config.yaml
activation: "swiglu"
norm: "rmsnorm"
norm_place: "pre"
tie_embeddings: false
init_std_qkv: 0.0371
init_std_up: 0.0371
lr_head: 0.00579
decay_fraction: 0.744
decay_shape: "linear"
final_lr_fraction: 0.0
batch_tokens: 16384
train_tokens: 136800000
dataset: "wikipedia_en"
MLP neurons of a small language model. Each row is named by its layer, matrix (gate and up: input weights) and neuron, and shows model dimensions 64-159. Each number is 128 + 32 x the weight over its row's rms, rounded and kept within 0 to 255. A neuron's up and down rows have the sign that makes its largest values positive.
After each neuron's rows, "fires after" lists the tokens most often just before its 100 highest values on Wikipedia text that the model never trained on.

L2.gate343 [102  12 121 142 183 142 112 181 100 157 130 137 172 113 139 161  87 121 194 132 117 115 185 145 128 110 139  85 125 159 118 179  97 110 157 143 171 146 137 185 143 117 107 140 158 138  82 127 100  71 139 144 135 225 134 133 109 112 108  92  68 145 113 155 116 145 168 106 106  51 127 151  95  99 152 141 100 121 131 139 167 135 158 126 155 143 136 146 130 167 139 120 139  82 157 141]
L2.up343 [110  96 161 100 202 158 148 141 159 169  68 147 156  90 143 133  89 193 162 124 110  88 189  98 120 112 160 109 127 147  89 182 135  99 150 119 124 162 152 210 115  85 115 132 184 152 121 132 128 119 175 110 183 167 133 138 121 151 136 122  44 169 167 160  81 164 145 163 111 105 146 131 142  90 112 164  99 126 122 143 124 115 160 124 116 139 189 153 177 162 119 107  98 127 135 162]
fires after: " ", "20", "–", "19", " ("

L5.gate250 [137 157 151 140 159 183 111 108 178 107 193 131  55 120 148 167 185  84 143 156 122 145 148 110 105 167 154 177 115 104 154 132 114 190  97 129 115 192 138  99 139 163 150 155 180  92 102 145 106  98 126  87  90 133  74 153 145  65  87 128 140  97 134  72  84 142 141  73 146 122 173  70 110 106  95 161 122 129 176 161 107 185 125  97 126 154 138 125 120 132  82 157 125 137 143 143]
L5.up250 [110 190 132 131 142 154 135 143 135 168 122 100 100  98 176 109 123 138 120 122  73 114 133 137 175  86  33 137 165  98  71 141 125 155 117 112 159 243 127 157 150 105 102 136 129  88 112 171 116 113 156  54 143 122 116 145 148  99  98 155 121  46 114  41 123 122 131 100 170 172 101 103 125 110 147 188 145 137 181 119 130 123 127  86 140 113 133 140 147 171 123 108 151 123 140 150]
fires after: " F", "il", "om", " t"

L6.gate90 [127 141 129 107 115 115  82 102 113 133 153  79 120 162 117 163 153  86 145 166 170  92  73 115 122 185 140  58 153 150  96  67 152  31  71 171 145 102 150 171 128 135 155  90 150 123 104 108  93 169 158  71 108 123 183 148 116 166 124 147  49  80 118 132 118 142  95 102 112 118 177 140 135 107 167 120 151 146 128  80 125 114 135 132 139 147 136 169  64  77 110 106  94 126 107 165]
L6.up90 [167 100 131 121  83 134  87  75 123  51  33 169 159 121  94 119 185  85 141 132 144 198 138 125 161  89 136 161  85 109 166 148 120 171  89 168 128  46 162 114 107 112 120 154 145 160  85 107 121 120 149 175  92 147 153 102 124  78  96 116  77 130 120 168 103 179 153  83 148 108 120 148 151 103 143 115 144  54 168 154 151 110 184 124 148 108 141 126 146 184 112  68 153 110 157  87]
fires after: " h", " a", " b", "t", "o", " th"

L2.gate119 [104 156 121 100 122 139  68  54 112 132  98 135 125  92  97 138 163 143 109 191 130  88 172 148 126 117 120 118 133 130 111 113  90 130 147  76 144 167  87 176 107 100 110 128 156 160 153 143 120 135 145 195 132 130 131 128  70 137  79 182  72 136 126 154  91 205 117 142 120 120 177 126 164 114  56  81 109 145  93 138  87 155  65 103 126 121 150 138 123 158 107  99  98 177  87 127]
L2.up119 [153  94 123 113 191 147 149 170  65 173  81 139 157  99 124 140 106 138 139 156 126 128 191 160 135 154 118 111 135 104 135 103 136 152 110  87  78 149 155 194 159 116  96 122 175 152 110 151  97  92 163  93 182 141 122 118 109 109 139 123  53 127 118 152  87 181 146 111 148  71 202 114 168 186  77 105 104 146 133 147  64 136 148 185 115 103 152 125 109 175 120 151 121 137  71 102]
fires after: " ", "20", "–", " ("

L11.gate181 [165 132 134 158  87 133 157 135 203 131 106 126 102 110 148 143 121 138  95 155  97 151 138  93 148 105 183 141  66 160 146  84 169  98 171 167 140 105 111 139 169 106 156 124 147  82 158  79  85 166 135 165 105  36 165  98 139 207 183  95 126 162 181 162 102 102 151 127 102 106 179 123 179  84 158 107 103 124 131 109 171 129  82  86 140 123  86  97 130 107 137  92 117 119 163 103]
L11.up181 [186 171 135  94 114 131 135 117 183 109 124 111 109 146 106 135 130 144 125  84  90 120  67 153 132 127  95 139 135 136 160 167 177 170 149  69 156 161 111 138  85 110 108 131 115 131 113 113  48 171 115  95 139 117 147 126 109 136  91 145 145 111 156  96 166 148 104  78 140  64 129  47 118 143 158 143  67 136 153 169 164  99 127 102  98  91  89  99 108 188 154  99 186 145 143 125]
fires after: "ill", "ar", "ep", "or", "u", "il"

L6.gate397 [ 56 230 141 130 114  99 174 113 136 151 117 133  89 103  95  86 129  72 127 111 135  75 103 107 159 178  64 139 161 147 165  99 151 121 122  79 130 137 134 150 165 205 141 137 126 123  78 118 134 171 165 152 184  49 187 207  93 148 109 134 142 107 129 116 116  93 113 183 165 170 137 126 162 108 114  91 169 141 150 135 108 113 122 148 115 102 142 183 156 139 110  78 110 135 113 177]
L6.up397 [ 89 158 111 118  71 114 107  84 121 159 144 121  52 111 122 120 112 123 130 117 111 134  91  96 121 133 115 137 172 116 128 162 121 129 134 109 141  88 155 140 137 140 109 183 134 102 123 115 206 112 115 112 158  33 129 206 126 135 130 120 122 152  98  82 136  79 118 157 113  83 136 192 203 174 165  52 127 142 148 219 116 128 142 126 124 137 124 144 152 141  83 113 111 145 133 111]
fires after: " l", " c", "C", " re", " Sc", " C"

L5.gate304 [121 104 182 147 125 164 150  58 124 101 143 138 100 175 131 168 105 132 201 111 133 213 164 138 134 140  89 170 122 114 146 129 139 142 144 113 137 133 111 101  95 157 203  97 115 174 101 158 135 132 205 156 120 144 151 148 161 124 109  92 186 136 103  59 143 146 106  79 102 121 170 112 121 126  84 114  93  61 127 113 126 107  82 136 150 192 132 155 175 151 127 124 151 115 101 140]
L5.up304 [ 44  72 189 180  98 116 109  56 108 105 182  93  75 129 149 178 152 168 124 102 178 150 155 165 178 157 116 129 131  84 105 121 124  76  97 217 140 140 159 142 122 146  91 129 139 120 126 146 132 153 106 169  98  70 190 100 154 110 111 141 128 191 144 133 188 107 152  97  94 147 123 100 110 156 140 106 104 123 116 119 125 161 105 105 136 136 114 161 129  97 111 118 153 179 104 114]
fires after: " D", " f", "f", " F", " d"

L5.gate104 [143 113 183 106 178 137  92  64 139 106  91 142 141 108 180 125  99 187 108 159 153 121 189 153 145  92 135 132 171 125 135 174  71  54 137 103 113 161 128 130  76 108 154 141 144 172 184 164 120 127 148 111 125 153  89 112 159  93 118 166 124  78 142 106  90 113 108 100 130 105 170 103 134  99 121 148 129  60 122 198 132 129  97  99 155 145 141 197  83 140  98 186 159  94 115 163]
L5.up104 [ 58 107 112 129 114 125 121 152 169 103  97 145 123 144 111 110 120 209 147 140 111 136 191 166 136 125 109  95 167 173  95 130 120 109 171 133 123 145 148  93  70 124 176  87  84 186 125 120 155 221 159  90  74 169 153 122 154 116  97 107 153 112  88 108 111  32 145 166 106  93 100 146 139 145 143 131  83  39 100 137 110 163 100 101 129 116 103 143 132 137 141 102 165  60 114 120]
fires after: " F", " f", " e", " w", " W", "iel"

L5.gate151 [152 102  93 165  59 156 142 162 173 182 150 184 156 119  79  93 125 170 138  58  59 150 111 123 114 126 140 153 118 142  97 100 130 104 173 153  69 133 142 132  66 139 132 119 150 140 132 176 169 122  90 144 142  98 121 133 139 103 113 136 150 125 118  87  95 113 128 149 132 174 153 153 165 147 127  97 118 133 101  73  78 175 163  83 116 159 152 104 154 107 139 162 226  80 160  79]
L5.up151 [ 96 155 139 101  73 158 134  53 118  88  94 115 139 120 141 156 164 130 128 130 160 174  93  70 126 159 140 142  74 135 162 160 169 172 111 120 138 105  94  73  77  82 131 124 178  87 119 121  70  57  92 165 103 165  78 173 105 156 146 133 104 160 105 185 141  70 159 118 171 100  73  91  94  71 177 152 182 124 124 162 177 107 107 101 120 170 138 125 141 158 112 105 136 118 163 181]
fires after: " ", " ("

L6.gate278 [139 160  66 165 116  90 162 183 149 156  78  85 119  83 110 138 133 134 144 112 106 118  87 144 178 148 169 102  87 159 105 145 158  96 183 132 174  91 111 140 156 135 165  75 140 157 113 120 101 101  95 100  96 195 167 104 169 130 126 128 129 135 132 148 126 142 139 115 134 138 106 197 121 133 126 129 141 110 168 175  99 126 139 138 106 132 114 123 166 106 109 148 154 147 134  99]
L6.up278 [ 90 156 105 127 138 126 162 146 116  87 141 155  96 168 158 152 171  99 145 127 161 207  78 147  74 176 160 113 144 127  96 133 112  59 168  86 111 121 135 140  97 128 138 134 210 101 181 117 127 137 107 124 124  78 157  87 166 167 164 167  99  95 147 115 133 159 132 151 168 104 115 124 178  93 217 159 113 100 168  93 126 125 119 108 124  89 113 179 118 161 113  71 128  88 119 115]
fires after: " w", " b", " m", " cl", " B", " L"

L11.gate272 [135 109 101  94 145 164 108 138 135 175  82 153 164 194 161 161 177 161 128 132 165 110 103 134 116  86 140 141 150 119 123 120 118 115 157  61 151  83 153 105 150 171  57  92 137  71 131  82  62 185 180  57  57 130 137 122 125 156 114 134 100 140 127 127 117  98  89 130  62 135 115 157 128 152 128 163  72 155 145 142 140 166 118 118 169  84 132 164 156 132 203  91 138 122 133 176]
L11.up272 [155  96 105 121 125  95 103 133 140 121 147 149 167 131 152 139 141 117 133 163 132 174 141 118 127 172 117 163  86 106 101 109 139 191 137 155 111  56 107 121 135 110  75 111 166 155  83 195 157 143  97  98 106 103  98  98 146 149 139 123  90 123 105 144 113 181 159 156 142  91 110 101  78 224 178 157 135 132 117  95  79 124 182 113 176 112  82  98  93 112 151 102 105 110 134 124]
fires after: " the", " G", " a", " g", " b", " v"

L5.gate225 [154 145 117 123 134 227 143 116 146 182 142 156  99 106 164  96 109 142 141 108  80 110 157 136  95  89 167  88 106 120 187 125 126  90 136  66 162 177  93 144 165 151 197 117 114 110 136 151 153 127 168  72  98 145 124 131 150 103 107 118 164 142 117  85 102 111 124 111 189 140 149 140 109 115 138 141  77 164 168 160 121 101 111 104 121 133 106 168 147 132  96  57 158 107 141 140]
L5.up225 [116 155 122 142 153 170 142  65 107 163 155  90 156 177  90 112 130 163 132 100 112  84 146 103 154 141 154 120 119 107 112 179  81 163  92 179 109 153 136 185 164 131 143 123  99 148 136 138 121 151 105 120 131 113 149 154 113  56  48 158 134 101 106  95 148 146  83 152 127 159 140 114 101 140 122 187 146 132 120 142  86 115 146 130  95 138 141 164  91 112 104 170  90 102 110 179]
fires after: " F", " f", " tr", " t", " T"

L6.gate350 [116 159 139 129 100 213  86 121 133 154 132 153 109  86  81 144 220  89  93 162 161 171 151 139 152 173 162 179 101 108 100 181 116 139 107 113  90  58 176 103  90 140 161 125 132 132 152 167 122  90  93 136 148 141 128 102  93  76 145 142 134 188 114 129 112 161 104 104 124 171 181 146  85  81 140 143 157  90 149  81  94 157 152  95 119 145 164 153 142 151 169  89 145  72 139 183]
L6.up350 [137 125 149 138 176  34  88 109 134 161 129 150 141 111 178 139 148 150  90 206 135 107 146 120 125 153 166 124 153  67 118 117 102 122 109  78 163  91 141 121 181 116  54 151 148 165 158 168  92 129 129 101 165 134 148 189 106 124 136 145 108 153 115 149 114 148 194 153 113 169 138 147 109 132  73  63 192 132 118 147  71 117 146 121  71 156 135 131 133 131 104 145 135 137 115 107]
fires after: " ", " be", " j", " (", " wh"

L11.gate200 [134 119 108 158 102 115 139 165 110 131 174 143  54 120 155 167 155 124 132 116  71 148 104 156  97 183 136 198 136 100 108 132 119 139 148  77 114 112 152 170 110 152 168 165 133 135 143  60 192  95 168 126 121 158  68 114 159  84  70 152 165 137 129 137  97 191 102 141 151 105  91 127 116 124 199 177 168 116 181 144 128 130 102 183 158  94 133 125 138 140 153  66 147 189  76 138]
L11.up200 [130 144 136 114 132 177 116  86 129 146 204 103  67 128 174 124 117 121  75 154 119  92 144 116 113 174 116 139 168 104 111 108 135 172 111 128 159 129 142 114 150 107 138 121 114 138 135 115 151 115 174 122 108 102  74  85 214  70 140  97  85 105 146  72 166 107 175 109  98 161 105 117 137  80 174 131 172 119 147 110 109  77 134  89 177 130 113 146 134 156 192 102 112 128  59  79]
fires after: " c", "e", "a", "o", " m", "ol"

L4.gate186 [107  99 186 178 145 167  61 132 150  94 129  96 177 131 100 109 157 163 140 140 112 183  55 156 152 106 128 166 137 140 154 109  80 168 135 138 164 103 132 109 162 113 132 143 104 115 109 193 132 153 142  83 106 127 173 183 157 154 137 142  85 122 114 163 124  98  98  75 122 127  88 133 182 151 167 123 150  66  84 201 140 167 145 141 161  85  80 116  78  89  93  99 202 119 190 142]
L4.up186 [156 168 175  59 126 201 139 108 135  76 160 116  93 104 126 134 103 183 170 126  93 124 127 128 155 142 150 181 186 124 138 128 121 140 143 166 114 139 155 107 129  72 147 184  74  92 152 147 156 176 128 140  77  76 172  88 170 117 105 157 160 168 106 136 135 167 112 135 108 110 120 117 127  99 129 101 185 144  89 181 118  90 108 127  51 105 189 187 127 174 145 153 124 152  68 136]
fires after: ".", "-", " the", " of"

L5.gate95 [163  89 134  98 164  96 107 154  92 101 104 200 123 158 133  94 116 116 154 151 101 141 152 160  63 148 135  67 115 144 101  66 180 147 125 124 111 108 104 165 104  91 163  80 128 144 178 147 123 155  94 110  98 147 192 136  92  86 149 133 131  98 118 134 154 124 150 100 176  89  94 127 145 103 140 119 135 127 119 109 105 161 172 200 135 120 116  90 137 118 130 194 117 163 170 128]
L5.up95 [147 190 139  86  89 119  85 110 137 121  86 134 145 158 137 124 115 131 147 139 154 194 134 189 121 127 130 165 141  65 129 113 123 115  69 152 114 126  48 127  56 126 120 117 160 127 169 124 126 129 153 182  98 102 152 196  92 119 153 162 132 150 197  97 125 129  62 135 141 130 123  92 145 104 134 145 202  94 101 119 100 164 116 113  84  92  80  68 146 125 166 188 131 100 121 171]
fires after: " B", " b", "B", " St", "as"

L10.gate276 [143 100 126  80 130  95 151 124 113 180 140 128  71  99  80 143 135 133 116 120  58 204  91 141 149 167 155 139 136  88  60 148 144 141 172 156 142 110 125 123 187 202  97 131 146 155 168 153 156  89 115 135 122 174 124 145 195 121 136 111 154 154 153 118  84 169 194 158 104  97 114  76  84  49 148 196 155  94  72  85 124  96  71 120 135 127 149 101 169 140 155 106 107  96 151 182]
L10.up276 [ 97 119 148 147 118 146 166 134 184  99 162 140 124 168 150  53 154 131 147 163 119 112 126 129  96 141 154 164 192 157 140 163  97 126 118 192  60 136 101 108 128 125  96 196 133 149 111  86 148 158 158 133 113 126 102 139 129 162 179 131 111 122  77  76 100 152 125 169 185 126 117 176 125 100 137 121 122 174 168 118 108 123 141 146  90  70 109 141 189 129 107 166 147  73 145 116]
fires after: "o", "e", "ro", "u", "am"

L5.gate119 [131 140 122  90  97 126  71 101 128  97 122  85 150  91 132  86 103 133 125 163 155  89 156 124 160 120 145  79 117 111 131  90 124 150 116 161  98 177 101  94 108 136 160 178  99 155 177 138 118 147 180 106 115 161 102 150 123 112 138  82  68 157 116  69 138 120  65  90  83  67  62 111 156  97 128 166 139 169  76  86 148 117 112 103 155 125 125 148 114 188 160 150 168 113 127 160]
L5.up119 [ 95 117  94 122  92 117  81 104  95  95 109  75 162 144 149 102 146 148 169 190 154 133 131 124 119 190 133  94  37 169 151  86 171 143 135 178  82 161 113  99 114 104 159 154 145 119 121 174  37 160 140 142  91 115 105 179 112 130 109  65 103  85  85 106  56  76  98 102  81  40 120 139 125  68 165 106 133 116 138 167 189  94 129  99 154 160 142 120  98 155 164 129 167 105 124 129]
fires after: "f", " f", " w", " h", "r"

L5.gate371 [100  96 148 166 104 101 101  85 133 107 136 173 122 125 114 115 127 128 152 163 139  72  91 144 136 138 118 121 120 176 128  87 147  83 161 161 103 123 141 133 170 135 195 157  89  88 112 128 128 133 125 123 100 181  94 126 143  84 193 179 161  87 108  51 161 188 174 150 148  78 170 115 127 150 157  75  85 135 102 128 121  70 104  74 129  72 152 131 115 105 115  98 108 198 130 142]
L5.up371 [138  95 122 100 134  95  64  78 122 108 156 107 159 169  86 133 129 112 164 141 107 101  81 107  93 166 192 105 127 145 186 129 127 171 157 157  83 157  95 142 174 140 146 133 117 146 178  94  98  85 140 153 160 156  90 110 109 118  99 174 139 145  93 124 170 148 138 159 115 142 131  94  67 138  88  96 133 127 124  87 104 142 114 116 127 127 182 106 113 108 102  91 121 103 144 140]
fires after: " v", " m", " M", " (", " V", "a"

L10.gate13 [166 114 129 121 136 177 121  92 172  89 127  53 148 149 119 183 141 129 107  95  99 145  75 129 168 179 163 112 136  59  79 128 125 170  90 114 119 161 187 132  90  99 151 156  95 101 146  92 117 158 189 117 212  92 174  87 104 159  94 137 106 144 149 174 152 113 145 118 147 113  61 130 169 168 170 128  69 122 123 159 105 146 145 156 199  76 125  74 123  93 148 126 108 135 149 160]
L10.up13 [207 107 155 123 131 109 155  81  91 164  83 132  71 147  93 142 132 149 162 158 137  41 121 155 149 150 112 126 165 108 139 141 113 157  93 111 137 130 117  72 132 100 138 119 188 111 135 137  99 132 118 139 118 120 135 107 156 186 146 102 109  85 140 121 205  89 204 118 126 102  85 140 129 112 106 107  57 103 130 119 130 113 117 134 136 134 145 137  58  80  97  71 134 146  90 145]
fires after: "es", "s", " S", "at", "ur", "er"

L5.gate20 [193 143 106  85 105  79 128 107  95  82 101 117 126  96 152 152 153  77 137 192 145  89  85 148 130 113 141 165 118 157  98 126  95 130 150  75 142 113  91 159 111 116 132 148 116  72 143 119 161 135  83 151  95  89 112 162 130 116  86 145  99 155 108 100 118 181 167 113 147 110  30 105 146  98  93  72 134 138 118 182 151 127 125 104 172 172 149 106 121 142 108 117 122 133 167  83]
L5.up20 [138 101 155 113 110  63 121 144 130 144  77 201 106  79  97 174 158 103 124 145 134 167 101 109 116 170 143 150 116  94 104 173 107 119 118 118  72 104 153  96  92 105 122 133 160 113 122  95 117  78 102  78  83 149 104 161  22 103 156  96  72 123 172 171 144 126  80 146 118 134 101 121 130  65 157 125 185 150  92 108 112 124 128 155 148  89 126 138 172 101 164 165 136 179 153 118]
fires after: "B", "N", "A", "U", " B", "-"

L5.gate194 [156 135 111 138 176 134 149 169 116 127 168 153 116 175  99  96 130 107 121 125 125 102 144 121 108 152 123 107 153 195 135 139  81  98 170  74  96 103 107 134 120 164 167  18 101 118 163 131  92  88 210  73  87 126 151 178 135  89 156 157 199 120 124  82 123 156 129  93 153 148 139 106  57  91 147 154 110 137 107 205  87 112 179  99 165  95 125 143  87 107 125 130 124  88 187 130]
L5.up194 [106 133 100 160 106  77 100 190  64 118  81  92  97 124 153 142 184  58 113 169 184 229 141  80 157  92 155 118 115 126 112 128 123  82 113 146 141  91 115 148  97 142 109 127 178 129 130  83  92 129 146  99  67 145 136 104  94  90 115  59  75 122 135 162 150  96 148 148 139 112 133  81 100  41 157 143 187 111 179 124  87 129 146 126 129 165 139 147 115 135 119 114 136  95 141 137]
fires after: " w", " B", "W", " t", " ("

L10.gate59 [ 97 157 162 118 159 160 209  98 175 218 140 104 137 102 145 149 125 167 158 121  84 160  95 142 137  93 129 119 120  62  57 111 132 141 133 120 110 171  93 155 102  96 109 117 166 138 235 123 128  74 136 115 134 132 143 102  81 101  75 105 120 133 117 129 155 107 113 170  99  50 126 141 177 159 141 132  78 146 133 128  93  82 158 146 102  76 108 121 143  78 114 133 109 143 106 154]
L10.up59 [162 146 127 118 160 129 103 124 127 140 167 122 172 131 115 135 156 109 174 163 139  63 118 110 100 186 132  87 166 101 145 140 132 120 112  91 101 123 116  83  85  65 184 100 136 155  77 186 153  69 106 130 104 124 111  90 172 139 122 127 104 135 186 118 171 122 160  75 123 154  61 137 163 106 119 135 132 115 138 107 149  78 168 206  76 131 128 116 148  96 121 150  90 123 122 124]
fires after: "at", " Q", "em", " S", "s", "r"

L4.gate331 [103 114  93  95 144 159 125 135 221 175  77 141  90 162 169 173 129 119 157  93 131 151 187  93 118 136 130 144 132 171 113 148 147  85 158 122 122 187  82 148 130 140 135  75 133 165 188  94 120 114 171 140 139 157 119  88 149  65 112 145  89 199  98 150  96 134  81 123 185 145 142 149 129  82 114 203 179 141 133 131 130  65 139 176 149 107 135 171  73 146 123 123  93 121 189 177]
L4.up331 [133  87  77  96 153 165 109  92  97 107 117 132 125 130 139 184 148 178 175 129 173 118 131 116  42 151 118 111  75 108 157  80 120  95 133 141 112 189 111 138 100 136  58 129 134  91 134 129 112 140 116 131  96 183  80 111 125 137  68 168 104 180  88 147 120 136 133 134 144 151 163 194 147 131 118 194 102 117 169 106 127 123 107  98 116  93 198 156 179 112  96  98 109 147 136 104]
fires after: " ", " (", "–"

L5.gate8 [136 137 118 115 127 162 108 150  96 105  53  82 109 135 101 140 164 163 149 195  92 163 153 181 124 161  75 135 156 169 134  81 156 157 145 169 146 112 135 152 119 131 151 148 113 166 107 155 125  98 143 105 157 154 117 183 142  19 119 135 132 143  70 148 184 176 144 110 153 144 138 170 180 107 132  92 110 115 116 108 122 126 197 104  54 104 101  83  98 103 169 167 170  73 106 117]
L5.up8 [124 148  95 148 128 118 105  87  97 107 140 164 110  93 156 135 139 100 150 101 187  97 152 201 124 151 184 138 166 101 176 164 161 128 122 157 134 188 127 169 178 101 100 159 151 130 102  62 150 176 173  87 189  86 135  94  91 103  77 100 104 146  93 198 133 125 157 138 102 135 125 153 143  86 106 134 188  72 122 132  37 149 131  78 164  89 106 176 117 150 118 164 136 213 113 147]
fires after: " be", " m", " R", " b", "a", " M"

L5.gate10 [204 155  77 114 111 163 107  84 175 110 108 138 160 160 133 145 129 144 162  86 151 133 138 106 175 105  69 139 131 129 107  71 123 140 127 164  66 107 141 112 118 113 159  99  86 124 108 166 128 117 101 140 160 139  97  92 158 134 150 128 120  56 108 177 147 139 118  90 151  87  97 133  86 100 161 100 175 156 133  87  68  88 146  53 133 172  99 141 138 163 123 136 142 171 180 202]
L5.up10 [ 96 124 103  60 166 116 137  94  66 162 132 108  95 154 135 161 129 106 154 111 159 103 117 150 107 132 161  89  91 120 142 194 180  77 165 170 144 126  53 162 153 130 164  87 157 140 143 103  88  93 174 159 183 137 139 101 144 153  95 120 147 130  77 149 152 199  78  87 127 141 107 165 145 121  60 116 166 150 164 128  78 116 152 158 119 119 144 147 149 118  38  92 104 153 169 178]
fires after: " m", "ed", "us", " a", " ch", " M"

L11.gate283 [102 113 136  85 129 141 104 175  84 105 140 152 115 125  65 139 199 112 125 128 134 141 140 115 176 149  72 118 139 151 141 128 140  87 123  65 119 147  96 159 102 196 181 121 155 139  98 115 104 107 178 144 130 136 143 105 147 145 116 192  54 155 120 126 120 142  76 132 150  91 102 171  58 116 138 166 151 191 106 168 156  84 154  94 167 161 154  90 130 158 174 110 139  99 120 143]
L11.up283 [137  78 119 154 122 161 145  97 151 105 111 170 106 120 105 136 197 137  67 122 135 135 171 153 167 112 115 199 154  70 134 107 117  93 110 163  91 122 122 120  99 148 114 134 152 176 112 152 172 122 112 135 156 140 157 119 124 118 179 125 174 162 130 136  65 115  87 112 168  58 149 157 100 132 176 184 160 124 125 105 138 155 123 190 142  58 149 118 156 163 121 211 130 148 167 148]
fires after: " c", " a", " h", " b", " W", "C"

L6.gate275 [101 110 152 151 131 136 111  96 157 128 143 117 149 147 125 154 143 137 167  63  78 171 127 207 141 178 117 109  96 106  91  79  76 121 156  73  75  82 164 121 100 150 151  75 145  98  93  88 119  94 140 169 109 165 129 137 124 110 164 103 163 174  85 119 128  95  70 103  88 126 173 137 123 130 111 156 135  65 140 108 124 120 103 141 155 165 140 152 161  96 102 120 141 133 108 175]
L6.up275 [102 123 127 183 125 149 123 110 128 119 100 146 149  71  86 131 130  86  70  40 151 146 116 124 142 147 161 160  97 110  75 108 108  77  84  79 103 181 162 104 112 150  97 155  90  76 143 114 123 127 129 154 124 102 144 116 116 169 138 126 124 140 185 125  95 153 103 122 103 108 165 151 111 155 161 141 151 176 186 131 122  80  21 157 106 137  83 126 123  63  64 126  91 186 124 105]
fires after: " S", " f", " l", " J", " F", " L"

L2.gate340 [131  74 129  99 129 180 154 183 158 163  96 102 163 128 102 138 130 145  81 117  61 114 138 203 117 134 111 111 119 152 136 146 119 113 128 118 100 136 144 165 159  88 149 105 133 158  66 139  95 161 141 159 144 131 126 125 169 142 104  95 106 104 132 217 123 184 118 143 127 105 169 103  92  84 150 131 151 132 119 135 179 132 137 120 133  91 142 110 107  87  94 153  56 135 112 144]
L2.up340 [136 137 146 136 200 159 161 182 160 144 102 142 157  99 155 138 141 140 141  96 137 119 146 107  89 124 100 144 111 107 148 116 174 114 161 110 124 116 164 155 183  90 139  82 147 145 123 143  82  76 163 118 164 184 108  44 146 107 125 124  80 104 115 176 129 165 134 155 168 116 141  86 145 113 106  73 148 139 101 106 120 113 127 131 120 115 175 137 137 144  95 151 102 166 139 139]
fires after: " ", "20", " (", "–"

L11.gate389 [151 172  93 172  88 114 126  75 181 144 115 121 103 114 168 126 151 139 177 105 152 136 168 122 128 102  96 133 115 167 147  49 133 130 188 161  97 128 147  86 123 150 175 133 113 162 111  98 140 146 102 182 104 115  75 150 156 132  96 111 135 111 127 127 154 166 143 113 117 106 168 170 121 212 154 146 107 133 117 106 160 120 144 100 162 158 106  80 101  87 177 175 142 152  54  98]
L11.up389 [113 131 117 148 109 158 186  33 139  95  55 114 120 168  85 108 131 101 120 139 168 126 167  98 112 139 140 140 131 172  84 134 126 201 136  77 144 181 117 101  74 158 130  87 139 149 126  70 116 115 198 148 109 173  64 152 151 173 131  89 129 103 127 127 118 150 160  99 150 118 139 107 114 108 159 124 170 119  91 130 158 123  74 107 118 123  89 136 118 209  95 101 198 156 110 174]
fires after: "en", " N", " in", " n", " "

L6.gate417 [130 109 121  94 103 121 170  92  98 148 103  65 153 140 106 160 122  78 107 135 129 118 108 145 112 110  95 156 117 110  99 107 118 130 184  61 183  71 148 143 113  96  92  94 112 143 174  66 138 143 197 158 152  88 124 171 174 136  90  67 175 131 114 152 136 102 169 128  49 135 150 134 174 125 239 132  95 129  84 108 119 116  86 119 128  99 176 123 166 160  54 138  86 159 144 158]
L6.up417 [121 152 169 103 107 101 120 109 116 145 119 121 164 160 121 173  94  97 137 108 110 121  99 191 127 126 169 138 169 104  77 107  75  81  98  66 137 128 122  84 121  84  88  49 117 169 126  87 177 142  98  98 105 119 128 137 141 193 137  97 166 104 205 134 164 111 140 153 137 109 101 138 144 162 180 181 111 214  89 175 129  47  67 113 107 107 101  73 181 105 144 135 135 156 106 117]
fires after: " p", " a", " l", " L", " N", " gr"

L5.gate327 [120 109 137 146  92 117 163 104 142 113 159 114 139 130 127 108 117 146 142 109 143 127  30 131 195 138  91 117 130 145 119  86 113 106 178 109 133 105 113  99 145 152 158 152 188 138 151  93 135 162 101 100 159 144 170 132 132  92 131 157  78  93 116 106  89  96 156  48  50 189 104  95  96 170 119 122  46 173 164  51 176 209 142  79 154 149 130 129 126 113  89 128  68 115  98 137]
L5.up327 [ 77  69 144 135 112  89 162 117 109 158 105 148 110 179  80  82 126 106 141 112 194 169 101 160 141 119 153 155 140 155 104 114 123 103 128  82 177 119 124 158 160 143  82 163 128  72 150 113 175 139  82 116 163  76 155 190 121 144 105  76 147 114 108 134 118 167 112 150 101 112 101 158 154 131 132 134 156 169 177 114 151 142 114 184 165 134 133 133 150 163 126 139  89 162  59  72]
fires after: " C", " c", "ar", "ount", "c", "C"